config.yaml
num_hidden_layers: 11
num_key_value_heads: 2
hidden_act: "swiglu"
norm_eps: 1e-05
positions: "rope"
rope_fraction: 1.0
qk_norm: false
attn_scale: 0.125
init_std_up: 0.0464
lr_head: 0.00375
warmup_steps: 200
schedule: "cos"
max_seq_len: 256
MLP neurons of a small language model. Each row is named by its layer, matrix (gate and up: input weights) and neuron, and shows model dimensions 80-143. Each number is 128 + 32 x the weight over its row's rms, rounded and kept within 0 to 255. A neuron's up and down rows have the sign that makes its largest values positive.
Before each neuron's rows, "fires after" lists the tokens most often just before its 100 highest values on Wikipedia text that the model never trained on.

fires after: " p", " P", "P", "5"
L3.gate132 [126 133 138 181 111 182 164  70 126 109 140 158  78  98 138 197 123  91 148 145 160 131 200 183 182 144 160 132 149 114  99  90 159  77 109 182 135  79 178 122  61 149  89 159 119 143 120 114 138  96 134 158 136  66 109  89 133 138 129 107 136 107 138 147]
L3.up132 [101 116 102 158 157 108  73 120 120 162 100 159  99 151 122 112 151 125 168 123 155 100  70 112 162 117 168  82  88 124 130 115 116 168 130 176 192 128 129 131 102 111  75 162 147 153 151 126 146  94 118 120 134 117  64 101 128 129 137 196 134 117 120 193]

fires after: " d", " p", " c", " y", "H", "-"
L3.gate106 [134 122  80 108  77 172  96 116 126 123 121 156 140 137 174 121 132 119 134 143 142 112 136  94 116 167 109 108 106 113 101 204  84 101 142 101 152 120 156 180  88 157 128  52 119 119 108 151 177 131 120 170 147 134  60 119 180 124 100 194 181 133 108 164]
L3.up106 [116  82 132 157  88 179  96  81 119 125 109 161 144 141  79 149 195 126 122 176 142 129  99 103 101 112  84 128 140 157 149 148 134 151 138 100 124  80 195 125  56 178 183 141 150  93 101 126 121  54 178 107 172  75 122  85  61 104 126 167 131 198 117 129]

fires after: " L", " D", "L", " l", "E"
L4.gate222 [138 132 132  48 113  72 116 129 176 159 205 169 165 178 114 157 106 161 148 127  88  90 140  84 206 169 155 149 166 141  73 145 132 131 143 122 121 131 151 108 202 155 128 137 138 118 131 104 145 185 113 117 190  94  66 106 155 169 133 156  99 150 120 172]
L4.up222 [119 118 143 126 170 192 148 106 156 150 125 170 115 105 109  99 136 168 230 148 176 188 102 128 172 123 159  93  82  93 101 112 109 101 182 111 158  91 130 107 132 123  95 121  42 120  98 124 111 136  95 147 124 103 123 115 117 162 145  92 138 166 157 142]

fires after: "–", "9", " Fran", "7"
L4.gate409 [ 75 166  91 158 136 117 212 127 108 120 144 159 173 122 160 111 146 137 122 157 126 183  93 100 179  94 111  49 165 162 159 122 173 125 137 149 146 149  64 117 108 132 187 128 121 110  79 125 100 129 176 134 134 128 126 173 141 109 127 129  91 154 110 179]
L4.up409 [160  87 133 123 185 150 118  93 126 167 127 195 216 146 147 129 131 121 179 121 139 153 110 153 129  95  49 137 174 178 141 156  78 101 146 116 144 167  91 144 118 104 114  98 109 118  65 104 146 128 129 135 130 162 131 176 122 150  36  80 138 131  93 133]

fires after: "0", " A", " the", " The", " Italian", " an"
L5.gate261 [124 113 122 151 156 127 147  87 160 116 132 112 146 157  74 138 145 172 102 166 122 159 149 121 139 128 123  72  74  99  23  97 128 131 109 116  93  91 166 105 110 106 132 189 146 120 137 184  83  65 141 174 154 115 122 150 162 202 144  98 113 127 123 163]
L5.up261 [ 99 109 130  73 172 149 139 174 108 143 132 118 102 177 135 180 133 162 109 132 184 133 112 133 162 120 144 151 145 136  88 173  97  87 126 127 139 122 160  76  79 145 110 122  58  88 159 110 103  65 144 125  80  50 143  95 183 123 175 128 150 127  96  88]

fires after: " m", " M", "H", "M", " Gl", " h"
L3.gate95 [114 128  57 114 102  96  92 126 176 152 163  86 106 113 153  79 102 139  68 108  98 138 142 153  99 125 149 115 158  57  68 165 137 113 157 107 110 134 149 185 160 134 104  66 144  77 110 151 144 147 106 173 106 109 103 176 149 190 134 161  91 129 167 155]
L3.up95 [148 201 151 153 120 131 111 110 109 108 169 134 170  65 124 149  78  92 121 131 146 104  98 155  92 102  99 141 177 145 108 154 132 149 197 128  83  88 131 149 116  94  84 148 170 181 115 107 153 117 120 177 183 107 122 100  72 134  78 150  69 110 126  80]

fires after: "0"
L3.gate149 [135 127 119 106  74 136 127  73 173 143 135 172 172  93 137 161 159 198 122 105 118 112 142 123 148 149 132 145  98 168 128 138 131 107  73 129 143  92  89 152  78 108 132 109 106 116 135 116  87 111 151 139 139 125  93 128  89 190 200 120 145 169 142 129]
L3.up149 [122 123 100 172 160 152 108 143 134 162 113 126 139  97 131 137 151 206 150 139 182 108 128 107 146 135 131 153 129 145 129 166 156  71 144 142 154 187 107  70 156 163 193 128 137 120 201 142 154  76 155 112 157  73  80 108 122 115 122 137 173 131 149 137]

fires after: "8", "9", "7"
L2.gate22 [164 133 119 138 128 134 168  79 151 138 168 123 118 170 158 100 113  70 107 129 159 167 132 105 197 113 134  95  96 181 129 182 144 132 139 103 127 105 118 152 135 176 148  97 100 167 170 158 131 116 148 157 149 144 118  93 174 157 109 148 189 145 117 147]
L2.up22 [187 142 109 113 139 141  96 127 147 102 230 176 152 153 171  96 157  52  92 124 189 148 137 114 170 106 121 160 117 112  81 103 118 180 124 115 208 124  94 158 121 133 128 151 119 153 114 132 165 108 118 120 139 158  96  72  97 123  66 154 181  81  76 101]

fires after: "1", "0", "7", "8", "2", "6"
L4.gate429 [ 88  97 118 141 147 121 120  91  88 100 124 137  88 139 181 125 119 152 103 135 107 135 100  91 141 148 164 127 106 122 111  70 165 215 137 126 119 125  99 170  68 152 130 145 101 182 138 119 136 136 127 110  71 126  83 164 196 134 131 108 127  99  70  82]
L4.up429 [130  69 145 122  95 151 160 146 133 166 119 149 123 128 128 123  98  78 104 117 116 146 163 138 156 152 137 129 106 161  83 138 134  96 144 156 105 184 159 107 141 147 120  90 147 133 102 122 141 119 205 171 184  82 143 126 163 114 167 107 126 104 142 157]

fires after: " G", " g", " Cy", " O"
L4.gate280 [ 61  36 160 189 124 104 113 160 118 135 100 102 145 128  74 127 164 150 120 127 110 103 145 149  56 113 184 105  82 112  80 147 159 147  67 143 172 108  66 162 150 145 133 119  97 165  79 203 217  99 141 146 147  88 135 138 122 121  96  90 142 134 163  88]
L4.up280 [117 143 207 141 181 140  99 105 106 151 119 157 143 150 108 161 125 110 128 104 123 131 150 114 131 147 172 191  89 168 127 152 153 158 119 171  92  83  91 155 123 156  86 151 129 151 126 139 194  91 143 157 144  90 137  82 117 145 107 147 149 116  91 138]

fires after: " P", " p", " V", " v", "P", " A"
L3.gate437 [181 148 127 147 111 171 113  93 162 151 119 145 113 112 147 104 167  96 108 181  77 120 131  79 196  93  79 150 103 164  83 180  62 180 148 120 138 149 119 129 120 116 113 139  90 141 119 112 105 160  56 100 153 144 190 133 172 112 137 146 147  77  84 155]
L3.up437 [167 118 128 152 136 131 159 133 125 127 123 116 110  81 133 175 204 160 142 130  88 102 106 103 141 147  81  94 118 162 119  89  67  87 103 131 116 215  92 104  86 177 131 190 132  51 156 143 119  74  72 125 168  93 130  98 122 139 183 126 150 104  94 103]

fires after: "2", "1", "9", " m", "m", " ar"
L3.gate280 [119 150  93  57 155 113 105 148  55 106 138 127 120 158  91 115 153 129 109 103 141  71 139 169  95 112 144 113 139 122  87 132 144 123 137 145 108  94 128 155 175  86 187 164 114 149 160 149 106 110 143 164 126 127 131 118 113 137 137 133 124 135 106 127]
L3.up280 [122 154  76  87  45  91 115 131 213 145  65 171  88 169 128  74  94 137  99 180 124 178 152 160 119 183 140 134 117 126  93 128 117 107 156 151 167 136 140 136 150 136 116 121  80 103  83 134  88 127 125  83  86 131  92 121 148 180  82 192  92  70  92  85]

fires after: ",", "0"
L3.gate62 [ 90  98 134 153 125 157 106 129 149 127  80 112 100 162  91 101 146 148 178 100 149 135 122  63 171 134  96 146  97 127 124 155 138  73 138 127 138 118 133 116  94  83 108 105 133 144 119 210 111  86 180 134 106 124 113 146 116 178 142 113 173  98  98 165]
L3.up62 [135 104  76 154 143 149  51 117  79 110 165 119 148 132 120 119 182 108 121  47 133 118 126 190 147  99 106 155 148  87 198 153 103 115 108 148 133  90  53 154 133  97  86 109  98 122 102 134  92 188 121  69 115 120 131 102 156 132 159 100 133  84 117  60]

fires after: " the", " W", " a", " at"
L5.gate276 [174 146 115 148 102 134 125  86 135 155 183 129 190 176 140  97 109 173 169 114 162  76 108 139 155 148  93 171 187 123 112 123 121 107 104 181 145 122  73 150 130 153 153 105 144 129 123 120 110 126 123 159 122 124 146  93 173 201 110 119  90 128 128 153]
L5.up276 [133  94 159 149 138 102 121 139  98 133 124 119  99 142 118 158 124 119 176 123 134 130 103 160 135 133 128 144 128 121  95  90 170  58 170 139 125  52 123  82 144 182  69 127  90 157 137 166 141  85  79 182 110 135 203 120 127 124 122 137 112  96 211  92]

fires after: " |", " Sa", " S", "_", "S", " Ref"
L4.gate123 [165  94  64 151 117 138 136 137 154 158  91 185 134  88 178 119  87  92  96 136 138 137 127  97 144 128 108  70 169 159 137 190 119 111 144 166 103 193 106 140 147 102 122 154  77 137 167 157 126 186 101  77  68 159 179 122 153  87 149 120  92 153  79 108]
L4.up123 [164  43  43 109  99 134 106 161 120 164  95 169 148 118 157 114 102 111 138 150 140 135 149  99 170  79 134 102 138 139 118 141 102 139 145 115  86 204 129  97 111 123 121 176 110 138 138 158  98 182  99 100  74 168 133 130 139  72 175 122 148 138  49 111]

fires after: "1", "2", "7", "3", "4", "9"
L3.gate426 [ 93 166 135 105 133 125 151 103 180 132 107 152  77  78 181 127  79 112 116 101 163 143 174 106 124 121 154 123 118 182 118 159 176 180 144 110 121 134  91 167 193 125 133 183 109 191 141 136 107 141  35 136 119 163 109 186  97 195 126 108 166 144 109 157]
L3.up426 [ 96 163 194  34 153 113 157 159  99 149 131 139 162 124 137 152 103 121 130  96 188 119 159  99 101 124 178 154 144  83  54 158 163 150 143 116  97 113 140 169 152  80  86 137 135 189 119 143 126 108 123 143  85  93 168 144 161 111 135 106 154 130 112 100]

fires after: " |", " +", ";", " =", "R"
L2.gate330 [ 75 156  85  66 129 114  73 114 120  86 168 125 118 110 135 155 174 120 114 154 151 137 137 212 118 121 116 139  84 197 121 117  94 146 163 152 139 154 184 102 113 143 122 117 158 136 150 141 100 134 115 113 146  99 150 114 114 125 151  74  83  91 140 143]
L2.up330 [101 124 109 118 122 106 173  96 159  96 125 136 121 108 120 158 106 117 125 157 167  51 156 113 116  83 135 136 154 166 168 141 178  62 164 179  70 101 138  55 140 104 114  59 105 138 132 137 165 183 116  72 133 128 119 113 198  66 187 132 113 139 118 126]

fires after: " h", "9", " P", " St", " back", " ch"
L4.gate42 [124  89 131 178  87 147 174 143 169 143 144 135  83 154  70 159 177 156 115 114 139 150 145 167 171 150  92 201 108 144 146 128 183 122 147 114 119 199 104 158 127 162  71 145 116 122 118 124 139 146  90 120 138 117  86 153 137 145 101 136  82 150 180 153]
L4.up42 [124 157 153 195 131 123 126  96  91 156 223 159 157 157 166 139 167 183  61  90 126 167 115 104 128  86 133 121  93 123 110 114 168 164 195 122 199  81 103 111 156 177 157 119 190 108 161 189  95  99 129  76 115 112  88 154 124 151  92 162 148 116 101 111]

fires after: " the", " B", " F", " a", " f"
L4.gate274 [124 105 104 137  83 151 115  86 177 104 150  66 163 136 154 189 116 124 148 153 126 125 155 102 150  95  84 178 124  79 132 147 106  94 115 177 124 181 137 105 133 147  81 119 153 133 134 174 125  97 172 146 165 174 142 174 119 136 102 160 126 126 144 118]
L4.up274 [109 117 118 128 140 102 138 131 148 105 145 121 173 180 150 132 156 156 120 164 141 146 140 181 128 117 148 105 173 113 114 102 132 127 149 121  88  84 123 133 146 112 142 165 161  86 137 190 137 104 112 130 144 128 167  91 152  92 148 165  64 147 100 152]

fires after: ".", ","
L4.gate150 [114 137 100 139  83 147  93 170  81 134  85 151 108 115 135 151  99  75 139 150 180  96  96  76 129 132 126  98 175 134 183 171 135 109 139 124 116 139 217 164  99 119 191 111 192 169 136 164 177 137  94 165 142 139 164 177 138 177 150 162 143 168  62  68]
L4.up150 [ 87 106  78 138 103 114  97 149 175 123  86  98 153 163  53 102 144  98 145 100 117 137  69 130 173 160 113  99 139 137 156 186 156 130  86 169  96 190  66 176 136 103 154 125 109 137 130  80 150 175  86 156 170 131 140 138 171 130 169 158 134 129 171 106]

fires after: " S", " s", " L", "M", " Sp", " Wh"
L4.gate114 [ 82 141 119 128 159 158  95 138 104 155 148 129  49 189  96 156 108 169  82 107 125  62 120 137 170  60 125 143 132 105  95 106 136 126  90 100 122 196 186 105  97 127  83 117 164 170 126 179  84 120 112 151 142 147 130 168 121 115 187 123 117 130  75 120]
L4.up114 [149 141  92 137 122 106 122 149 171 103 122  57  99 183 149  99 129  63 147 114 138  81 113 154 165 100 117 169 159 121  82 135 124 167 104 164 125 123 185  83 148 132 138 128 142 200 122 214 194 177 172 134 128 100 103 177 144 167 139  48  84 121 139 172]

fires after: " G", " g", " qu", "G", " O", " a"
L3.gate442 [149 117  69 105 177 126 111 128 142  99 132 124 139 156  67 169 119 182  83 149  40  74 128 138 153 150 159  90  70 115 171 114 115 158  80 187 143  70 127 121 164  98 182 120 117 142 125  94 137 135 104 159 156 137 108 185  95 115 137  98 155 130 145  45]
L3.up442 [127 155 141 131  90 121 123 147 103 117  63 187 189 116 104 120 159 108 106 141 121 140 102  71 127 194 160 115 169 170 100  90  96 144 156 148 101 140  97 113 136 127 102 145 228  95 149 144 134  99  69  54 161  85 129 100  89 155 103  78 164 137 104 141]

fires after: " S", "M", " b", " N", "S", " G"
L4.gate424 [116 115  74 154 174 151 106 157 152 100 154 113 112 213 104 139 127 147 126 104 185  91  57 155 106 141 155 139 155 146 127 160 142  97  57 112 121 218 146 154  84 126 167  31 147  98 106 170  98 132  71 136 132 150 163 164 130 111 115  93 130 180 101 104]
L4.up424 [130  93 105  93 159 199 149  59  81 119 139 133 148 187 113  95 139 129 105 109  82 109 115 168 107  95 137 152 160 140  83  65 123 115 127  97 118 131 128 121  81 173 112 144 116 161 124 102  95 155  71 149 131 154 182  98 124 120 180  99 101 178 105 119]

fires after: " T", " K", " N", " G", "G", " Y"
L4.gate298 [178 118 105 128 140 172 100 117 160  96 130 138 142 156 118 150 118 172 131 124  97 119  68 143 115 123  90  84  93 109 108 127 144  98 154  88 185 133 129 177 138 178 176  78 103 171 121  98 101 110 132  83 181  63 120 121 138 148 165 143 170 156 207  84]
L4.up298 [168  91 126 126 111 166 112 117  78  98  85 124 136 125  67 105  94  96 102 165 144 138 191 162 123 110  66 121 165  89 136 155 201 114 115 165 101 128 110 111 147 109 114 148 126 106 157  53 179  87 130 105 130 132 129 123 129 164 108 124 118 109 143 109]

fires after: " H", "H", " announced", " h"
L3.gate61 [105  90 161 109 125 159 129 116 192 137 160 148  74 134 142 109 108  89 158 116 123 167 116 182 145 179 163 149  89  80  94 117 142 146 148 117 145 131 114 121 150 126 127 154 145 145  50 186 131 123 137 159 113 150 104 144 166 170 116 122  70 170 115  57]
L3.up61 [132 128 115 105 156 177 110 118  95  96 126 105 123 115 228 160 100 144  84  64 121  67 137 162 146 144 138 100 143 131  87 144 156 102 180 113 136 130  85 164 144  84 122 151 100 117 168 135 116 103 117 129 154 122 113 158  93 111 171 105 120 127  90 168]

fires after: "\n", " f", "==", " |\n", ")\n", "\"\n"
L3.gate300 [108 131 124 126 130 111 119 119 159 125 184  72  95 136 110  89  72 179 145 155 117 121 188 117 102 105 105 131 189 156  84 114 181 182  70 190 128 111  97 171 134 126 147 177  93 105 129 149 113 101 156 157 172  63 138  97 146 141  84 159 101 170 174 137]
L3.up300 [149 144 129 111 129 138 123 140 184 168 117 161  88 137 130 122 102 145 143 150 102 148 140  93 116 159 212 181 146 208 115  98 129 174 116 156 134 110 116 149 152 115 157 161 119 108  95 115 132 158 112 149 171  73 149  83  97 114  96 182 151 140 188 114]

fires after: ".", " World", "4", "2"
L2.gate180 [110 159  86 154  92 124 104 140 128 183 107 112  94 110 152 137 140 111  85 169 127 146 147 120 183 128 101 111  83  97 170 151 114 127 130 134 161 156 136  83 130 151 183 167 123 176 126  93 135 117 187 148 192 133 125 166 136 116 134 111 161 118 140 144]
L2.up180 [109 136 107 159 149 162 128 137 115 205 138 124 147 151 141  95  67  59 125 111  54 165 142 128 123 108 164  86 125 137 120 142 126 119 127 158  62 101 137 155 149 135 171 141 129 159 115  86 134 151 110 155 146 152 179 143 117 122 120  68 200 153  91 137]

fires after: "1", "2", "8", "0", "9", "we"
L5.gate302 [128 166 126 115  95 109 148 101  60  96 167 126  57  85 159 125 110 107 109 131  45 120 126  85 143 184  81 150 165 100 110  41 123 154 122 147 168 143 156 105 154 173 113 153  81 170 142 154 121 147 154 101  80 107 129 143 132 123  93 152 140 173 178  99]
L5.up302 [175 140 169 135 142  80 136  68 121 168 168 135 148 139 199  69 150 102  72 110 144 142 130 131 149 142 135 130 133 127  82 125  88  84  82  97  91  73 144 125 108 160  73 175 135 131 104 147 148 166 135 136 156 109  99 118 118 164 107 112 150 159  79 201]

fires after: " b", "0", "4", "8", "2", "5"
L3.gate112 [118 112 180 141 167 113 154 119 127  99 114 179 159 133 169 125  91 111 116 111 131  68 114 127  93 136 145 142 129 118  76  61 116 170  94 102 154 124 139 185 186 128 150  10 146 168 117 180 113 116 139 122 125 107 138 140 107 118 138 162 123 148 131 137]
L3.up112 [157 100 179  55 139 152 130 121 123  98  98 151 134 156 160 136 175 147  64  91 155 112 173 154 121 148 160 169 155 107  91 121 139 129 169  67 103  92 126 159 174  82 102 128 130 156  40 139 102 129 177 148 182 108 152 134 164 180 147 140 133 175 112 196]

fires after: " L", " l", " J", " C", " c", " Y"
L4.gate149 [193  87 125  97 155 102 153  61 153 118 120 179 115 158  96 125  85 132  91  60 123 111 120 135 116 146  71 109  72 120  96 116 180 171 143 129 175 113 115 110 128  97 136 114 180 135 137  74  83  91 134  96 162 195  81 104  79 129 148 129 178 148 157 152]
L4.up149 [ 94 145 141 138 143 161 148 154 121 140 116 154  78  49  62 106 118 167 109 124 122 171 148 122 150 100 159 134 151 101 157 162  78 124 115 137 121 125 176 102  99 126 155 150 119 155 124 145  92  98 102 169 188 129  92 174 123 152 118  88 106 131 128 194]

fires after: "1", "6", "7", "8", "0", "3"
L5.gate47 [125 122 142 145 159 180 177 160 129 158 152 138 131 150 144 108 117 134 167  76 112  84 106 152 142 133 140 160 131 108 157 114  77  95 179 104 106 136 140 145 113 157 162 168 132 145 178 122 119 118 168 157  86 208  88 104 166 117 120  45 156 135 115  86]
L5.up47 [ 85 115 163 173 140 114 129 185 101 183 148 164  97 132 141 108 149 107 131 124 137 133 145 147  62 158  69 155 150 158  96 103 154  83  88 124  89  54 139 149 164 104  68 156 119 188 149 138 155  57 142 126  93 108 136 148 150  86 153  99 127 189  89 116]

fires after: "0", "3", "2", "8", "9"
L5.gate321 [191 127 125 109 108 145 150 146 166 124 151 130 128 118  80 128  42 123 120 112 115 144 125 183 157 158 178 127 120 107  69 156 134 106 107 127  99 189  88 152 170 128 122 135 141 147  96  97  66 112 137 147 152 134 137 162 149 143 136  62 178  96  83 133]
L5.up321 [ 93 122 162 124 132 144 141 124  81 144 120 156 119 140 137 121 100 108 140 118 164 159 134 156 104 146 161 163 152  93 123 120 101 183 214 175 113 126 137 120 158  85 170  78 124 140  85 122  79 122 169 178 151  81  55 156 155 148 200 112 114  98  45 128]

fires after: "1", " a", "9", "0", "7", "2"
L4.gate312 [172 159  88 118 123 128 120 100 110 126 138 195 155 136 144 121 178 108 126 125 104 119 185  91  37 128 122 135 141 159 116  94 142 128 124 147 135 113 100 178 131 127 108 137 119 184 163 157  84 129 145 104 110 187 106  82 139 153 145 170 171 163 132  83]
L4.up312 [117 139 129 138  84 114  82  95 112 109 138 158 131  73 184 139 132 111 104  92 157  92 158 148 147 157 150 147  12 161 127 169 177 113  58 117 140 136 169 110 163  78 140 151 112 173  88 134 181 127 159 225 115 127  65 111 131 102 105 136 180 188 125 147]

fires after: "0", "4", "6", "8", "9", "2"
L4.gate28 [174 148 154 127 128 147 153 155 107 129 106 148 109 104 204  75 109 161 138 145 154 118 108 161 153 131 151 134 135 154  87 101 156 138 175 146 153  32 131 153 138 110 108 107 151 144 164 163 142 176 107 116 157 127  90 142 167 140 136 153 159 178  67 133]
L4.up28 [134 127 194  74 117 112 116 158  76 131 164 118 164 108 141 118 108 129 186 126 170 133 143 153 131 142  88 144 166 114  81 114 178 122 179 136 131  48 113 170 175 159 125 122 153 141 136 139 177 150 113 189 162 133 159 163 137  87 135 160  80 157 101  79]

fires after: " d", " D"
L3.gate232 [ 67  90 151 138 152 128 121  98 115 172  84 149 186 157 112 151 132 200 150  86 199 117 175 120  82  97 115 141 116 185 152 195 139 142 130 130 163 106  94  83 105 148 123  84  67 142 122 149 135 152 104 175 130 133 132 103 172 172 157 172 147 111 137 135]
L3.up232 [157 183 122 131 131  96 144  47  96 152 135 155 153 102 144 134 165 137 116 174 116 100  62  83 141 118 111 135 141 127  86 139 155 113 120 114 109  36 108 128 163  95 130 188  81 183 144  98 187 156  90  96 134 129 114 160  82 121 157 131 161 140  86 103]

fires after: ")\n", "\n", "|", "4", "0", "7"
L5.gate44 [129 156 101  81 163 141  84 118 127 181 181 156 162 105 153 111 164 146 158  71 208  86  66 128  97 111 155 142 124 134 141  71 126 168 120 153 143 151  91 103 119 130 125 150  51  74 173 161 139 118  81 120 114  81 123 126 139 120 168 214 183 110 179 164]
L5.up44 [104  98 116 136 123 157 144 100 150  95 140  85 142 166 177  85 124 177 161 122 131 146 157 139  72 131 141 186  96 152 168 126  79 196 154 144 116 143 113  84 136 125 154 110  96 122 136 131 159 124 137 145  78 150 179 120 112 137 126 144 213 135 169 121]

fires after: " in", " of", " In"
L3.gate116 [152 107 120 158 126 123 108  90 115  99 124  94 175 129 127 147 158 213 165 150 125 180 143  84 162  78  74 120 145 131 133 142 139 120 202 143 160 171 150 129 119 124 108 201 113 127 128 149 183 102 129 149 166 112 129  88 182 146 102  91 107 202 106 103]
L3.up116 [139 113  98 117 147  64 119  89 124  93 118 131 144 123 129 137 107 128 144 128 128  98 119 125 125 123 149 147 119 160 164 206 199 116 130 166 188  97 148 173 125 152 186  23 155 120  99 154 124 107 144  64 131  80 148  86  78 145  81 153  87  80 103 181]

fires after: " in", " In", " re", " at", " of"
L5.gate35 [137  58 107 173  99 142  76 113 103 131 129 104 108 151 119  93 114 149 126 130 160 193 127 111 163 128 189 102 110 118 132 169 129  98 125 147 185 137 183 139 176  97 167  94 106 191 137 103 166 137 186 109  69 111 147 157 155 145 123 147 130 149 147 135]
L5.up35 [121  89 155 164 124 165  98  98  88 145 121  80  58 144  99 129 120  76 106 119 148 131  77  74 123 154 111 132 105 156 141 212 125 100  99 131 120 141 184 149  98 108 148  71 107 190 146 158 181  64 131 139 107  65  89 122 129 142 135 142 155 155 166 154]

fires after: "0", "9"
L2.gate286 [120 108 154 193 111  72 121 181 140  99 113 196  99  72 206 149 121 123 134 133 183 193 155 187 134  77  92 122 157 152 110 129 110 110 168 155 179  52 181 136 195 112 133 116 134 147  99 142  88 132 139 155 167 175 127 119  85 132 137  81 123 155 195 109]
L2.up286 [153 135 156 145 146 100 131 186 156 130 126 185 124 119 142 120  82 141 130 125 117 161 149 104 118 129 107 121  99 113 117 185  99 109 111 133 128 105 179 133 196 157  93 155 103 133 148 117 114 126 139 134 142 121  97 119  98 155 117 129  96 173 134 116]

fires after: " the", " The", " a", "The", " an"
L3.gate223 [ 85 146 182  97 143 143  94 158 127 163 178 108 118 127 108 184 126  93 100 172 208 132  97  89 131  81 127 122 173  97  83 151 155 143 157  78  86 109  81 106  83 130 121 136 110 112 143 152 138 112 117 136 125 124  85 105 119 109 124 142 142 146 137 140]
L3.up223 [111 125 198  70 110 156 103 174 171 135  55 156 125 158 162 166 139 123 107 173 161 138  97 133 107 108 103  95  96 128 106  89  61 103 166  97 104 172 142 146  49 135 121 117 156  88 133 149 152  96  89 151 155  99 151 160 186 146 142 112 117 110 133  99]

fires after: "0", "9", "8"
L5.gate95 [153 158 129 176  99 170 131 119 177 121 156 147 153 176  58  15  62 103 119 175 150 142 130 112 145 140 143 121 123 131 142 165 156 109  82 162 127 110 119 101 189 107 108 127 121 106 149  85 122 148 183 145 149 119 153 177 178 121 125  67 145 122  89 161]
L5.up95 [177 137 109 128 133 125 159 160  93 190 150 143 145 187  76 184 128 142 134  78 105 145 138  90 155 114 152 162 162 162 149 102 126 167 170 134 144 123 111 129 138 139 160 114 145 166 107 162 100 216 105 131 151 138 108 104 154 152 114 123 139 107 138 153]

fires after: " the", " F", " p", " P", "P", ")\n\n"
L3.gate283 [130 146 162 168 153 101 116 106 179 119 175 164 139 118 143 146 126 133 109 100 147 205 179 128 173  71 121  86 120 133  76 122  73  81 117 174 121 116 142 168 116 216 102 135 130 142  74 124 172 162  80 153 185 131 145  72 157  93 145 119 124 157 153 194]
L3.up283 [112  86 107 165 160 161 163 195  91 136 119 128 129 110 129 100 135 156 202 132 109 135 157 108 132 127  75 137 136  70  89 106 126 120 133  96 161 101 126 185 118 140 112 140  84 124 102 173 133 118  84 141  89 138  98 154 109 112 183 146  97  79 126 170]

fires after: " S", "S", "B", " Ste", "4", "-S"
L4.gate395 [132 134  83 106 176 141 100 140  91 151 137  87  94 154 107 114 119 119 113 105 173  99 166 132 108 173 153 199 251 127 122  88  98 166  80 115 138  94 129  68 145  90 158  86 115 145  74  76  85 183 170 151  80 105 174 106 170 119 113 103 157 120 119 119]
L4.up395 [151 103 140 164 162  91  90 159 121 179 109 108 107 135 146 166 220 129 160 107 128  77 101 150 113  46  96 113 144 102 137 106 142 150 122 165 123 144  71 111 145 135  87 135 114 140 220 125 141 142  76 159  75 145  87 135 106 118 124  52 124 161 115  95]

fires after: "0", "1", "2", "3", "4"
L3.gate401 [111 173 131  79 121 107  87 142 130 124 115 114 116 165 132  97 150  83 135  94 125 180 123 139 155 161 143 158 184 123 109 152 148  93 104 142 217 111 119 108 152 119 118 128 158 119 115 132 140  79 156 118 127 123  84 124 145 111 114 114 194 138 152 119]
L3.up401 [124 116  88 146 112 106 190 138 147 143  83 183 142 145 104 110 134 156 120 117  79 137 106 134 122  86  73 103 105  93 167 116 127 166 153  77 149 107  91 130 127 206 167  95 142 124 135 114 157 111 127  86 147  59 127 147 127 117 101  96 149  89 170 101]

fires after: " |", "|", " on", "\n\n", ";"
L2.gate321 [ 86 104 161 138 153 124 141 144 123 167 138 117 138 103 151 178 105 121 122 124 125 138 148 189 182 108  49 140 109 147 196 131 140  95 131 152 174 145 140 101 122 118 184 144 136 129 133 169 122 206 217 111 155 138 114 136 155 164 144 159 113  96 109 118]
L2.up321 [ 95 104 199 165 120 188 169 131 159 136 122 141 140  70 103 167  67  85 175 150 114 125 153 159 112 145 209 142  86 134 121 135 186 149 211 117 150 121 185  95 100 114  72 131 107 166 161 158 114 149 167 126 103  93 154 145  93 129 140  68 155 128 143 110]